Weights of a small transformer language model: a variant of Adam for these matrices.
MLP neurons of a small language model. Each row is named by its layer, matrix (gate and up: input weights) and neuron, and shows model dimensions 0-159. Each number is 128 + 32 x the weight over its row's rms, rounded and kept within 0 to 255. Numbers have three digits each. A neuron's up and down rows have the sign that makes its largest values positive.
Before each neuron's rows, "fires after" lists the tokens most often just before its 100 highest values on Wikipedia text that the model never trained on.

fires after: ".", "==", "\n", " ==", "\n\n", ")."
L9.gate445:093063133167129174115089127143131158153200118146115173172113129149115127099118088093106146183112109142158164154081101163124242112155145191126084213152140103061145126102118149131124112166132125141146107166088106134097084112111172116146170162101180120130202153111106111075098162087107144132103148104149118096138113151192077116139147108128095126147158139130136069167059159163106068142136095122130144126122169120176132059152151138137105146174109135135109165178119129110084125148196135
L9.up445:171107150134094123109140084123085128093124151150104122213073098141135098109128110094077146097188079124140150118117134120141121158165194123086095146208159109117167147031117167089104081156137083147107110136203138109122089099122168185214147091081082146150149138155131101076133150104129138108137084183143103141114086135147107128108111100176132178141116157100104133108110105195124138089090107159131140130124093103150166065127053101106104082126106128114113094097142081185121132145138138

fires after: "\n\n", "\n", ".", "lev"
L9.gate318:098098130179096131102127092140140067130144062123109178160070123176130095125151173102155162144121170132131090098153143149143062160154149118120078143123153090146148114139057135127128106131172139193107119121118103089139128166104172129186142081131182081109131129120134143130138201160120129068124162144100150167134094096130127134112103066134115196117096142072062120072112127178130076122190179107107055104127102091125163064075173114117093179096103123121088173129151137087154140130131162
L9.up318:110128117188109122134162089135089203120158150117106080127114122138160124098153138209138150131104108128142097172175093125111108141153146113117161127143105150074140091178143164039150146138107215137188123178128064084118170119165114167066198081182171111121178125104076074171171171153143133151164150130168125152145151087144119129094196109121096097160119178146123124147092097092157177086103105124143154168126103111064142160145127146099079105117111121132141120157158112161097104094121136

fires after: "°", "′", ".", "#", "gy"
L10.gate209:134152147113112114118129133174115160110194142119143174130109142178111101091075133107130179138156141117159120189164047138125136113219121120146184129118155151111163159129161119175167138164100143103103045124144127163150114171124068134113150133102130196137176166107163138151153105137122129164106127142171141107148098169172130123156154066158129108139180159154139114170072136118155152137170156200136148140106165085145152103114161099139137108103073141113143167187177181102061039093111160
L10.up209:165133163127137134124171116100118123115120153086099143105100096093101126159151140091117138143104119184127124119118097148099126144121158106110106127140057144083170078097143176140145072140107092149090162090122076116150120131152124109114152104082143155077177150118122125150143169068165115069080108143099134108113111109182114071077139114109086145152144040137068169137131168105166126187152121159163113171183104089128144099190123089103086105095123115116115223175090041113163143207139146

fires after: ".", " f", " comp", "°", "7", " Cent"
L3.gate7:125111138163112118124155088118151125099123145117090127104095189165120100092125127181128167086151108161152085155088141145137075143218089156144128188107160134147156107076122160109145101122088202157103130142121098130145174148154210132059205116109131082087125174090163142127098126136105086112106128128152168129136142057165120128144085119145207139111186175099083119096055132137176125121132054124137140139114164141181165161114185100096138132121136121114124143161133156180118066156157149
L3.up7:148118149134154126142096107079092161106182107157141157146117138115103101123118101101136135119084041111118091138045131186114117138147093099145130144099091125124172022121099165091123182172104136176093151081145185101129101070110159184124136100106151165116169167076168135109154104125094074122070130202092157116171165120154125148094118112132132148095151079120122082148118147118120101157132084154148155144093088173141212137089190108110120103152110092126157138077131150115092072143129146

fires after: " ", ".", "1", " | ", ") | "
L2.gate400:125141022109137124098158085168114136098139119116101206121055184101139124173069130106151154062129140172114136121136107185082090165129077123124101136189164115139163145141120209166128111171133121119118115136119174122122115199135115161184134161088108112080172117112096169128105139083062120111128163132103162167171133085092126145114151100093152115142113195135111117130113138144116121124161090133130127158131143067125143134140173063125086153143100111114098126129124079068140118064067179
L2.up400:103098097120161074122133099123114153092159102109034143103124142133148100162153108168122140078077065191136130146120150175165093168148164077099126158100139103087186163109117161134114091135097134118103085169096170131134075123079124121117145180100144123127147142142105154127108111143069065133131179135126144133149238142110121076129091133145080116072205180114143120142115115149078123138135132149193114135067136106087126110153171141113092118136121155078099139176160065061091116133143129

fires after: ".", "°", " n", " b", "oot"
L4.gate250:094140142211139117101151165143131144167169114138153162115106152133157120117076129117185093103131069132138080177036054139076172125129123112146159163118125170139116130051158145107156100179107119125114112084177105139157124163197108110097163147120138093137146162164156149138116132161135114153104123097143168124139144133120120144129116145157141149063144106107104107098024125108125067122176124150095156161101150137142111056153184142062157153189106111120113197198163146124105138146096125
L4.up250:118092111123190102117160161093113124094146118133128182102131105115082122065171121117118096103146023155134117151111091087137117179107102060081153112117111066120092143116086135123061095104149099157106094154127198124099136186116154069116126113080168180164156108121103118145176144139119132130123121153125081152141159121151125072147124204108140167110122076074123177084117192134117069176130161121122145119131114110084074085157135140105043162123103125088093163100134116101105148173140120

fires after: ".", ",", " in", "s.", "\n\n"
L2.gate333:125113116168109151117100085201155179144124179090108054147055137114131122077120085117103140075179160126147107147084188075120126161142200059079141158116110102138167150126108157096169078173155105152102112122104097086150122101196177072193157076101135127095134143104098119128083158094146122129170122120074132149149139131155102139118076151139103115159130134124132156071114075128159068122065085145100121155134124115171086125079129115087108147094186116098091128111078119117132134104160129
L2.up333:131144153115184128138163103066155128128128137112062149137069128095134128046166175100119050121118073142149191135086081136138120082148142130107134113148103112164132071177130188168150053134087131115135127126109122150071149132139155134072116127166158089173150151073115113088131171162123112135125098122129158155084047146123166126117135123110136158120152162071153102135167125092149118147123091116146090179102160122127127090095104079087111092085109142129119202043124100144169051123136134

fires after: "\n\n", " T", ".", " t", " St", " cond"
L6.gate31:117106125181136111086052077134157183160135111091110097141122176148125113057112122114119153140110154122153106101137115092126126120187129230104150099104166147049144080084160194121146126175159180144176139137075105144147135155129196154127161095111168168148205187116068121120115190123102151137113081133143150127100145138149109167139181114125162105112172152112122093108137128157116132063162121124122160159081098173124107160126116153088136143126133160172098091195119161155172100132157104
L6.up31:147186153098084145141113102153144152138166093074127043189079124170081120078166134119136154083175121181163074035126100068149108100140118102081094111119162068100130124098145165089112126127134154111168155135099116150078189129143152169108152073150048104143115125142125108099166148118076101098103122122130129157094137087114121149137144170102119130104079177074128089147137117117131103073122118115098178156143171105104155138153088161096115155120111132061081090154127096129157091186135113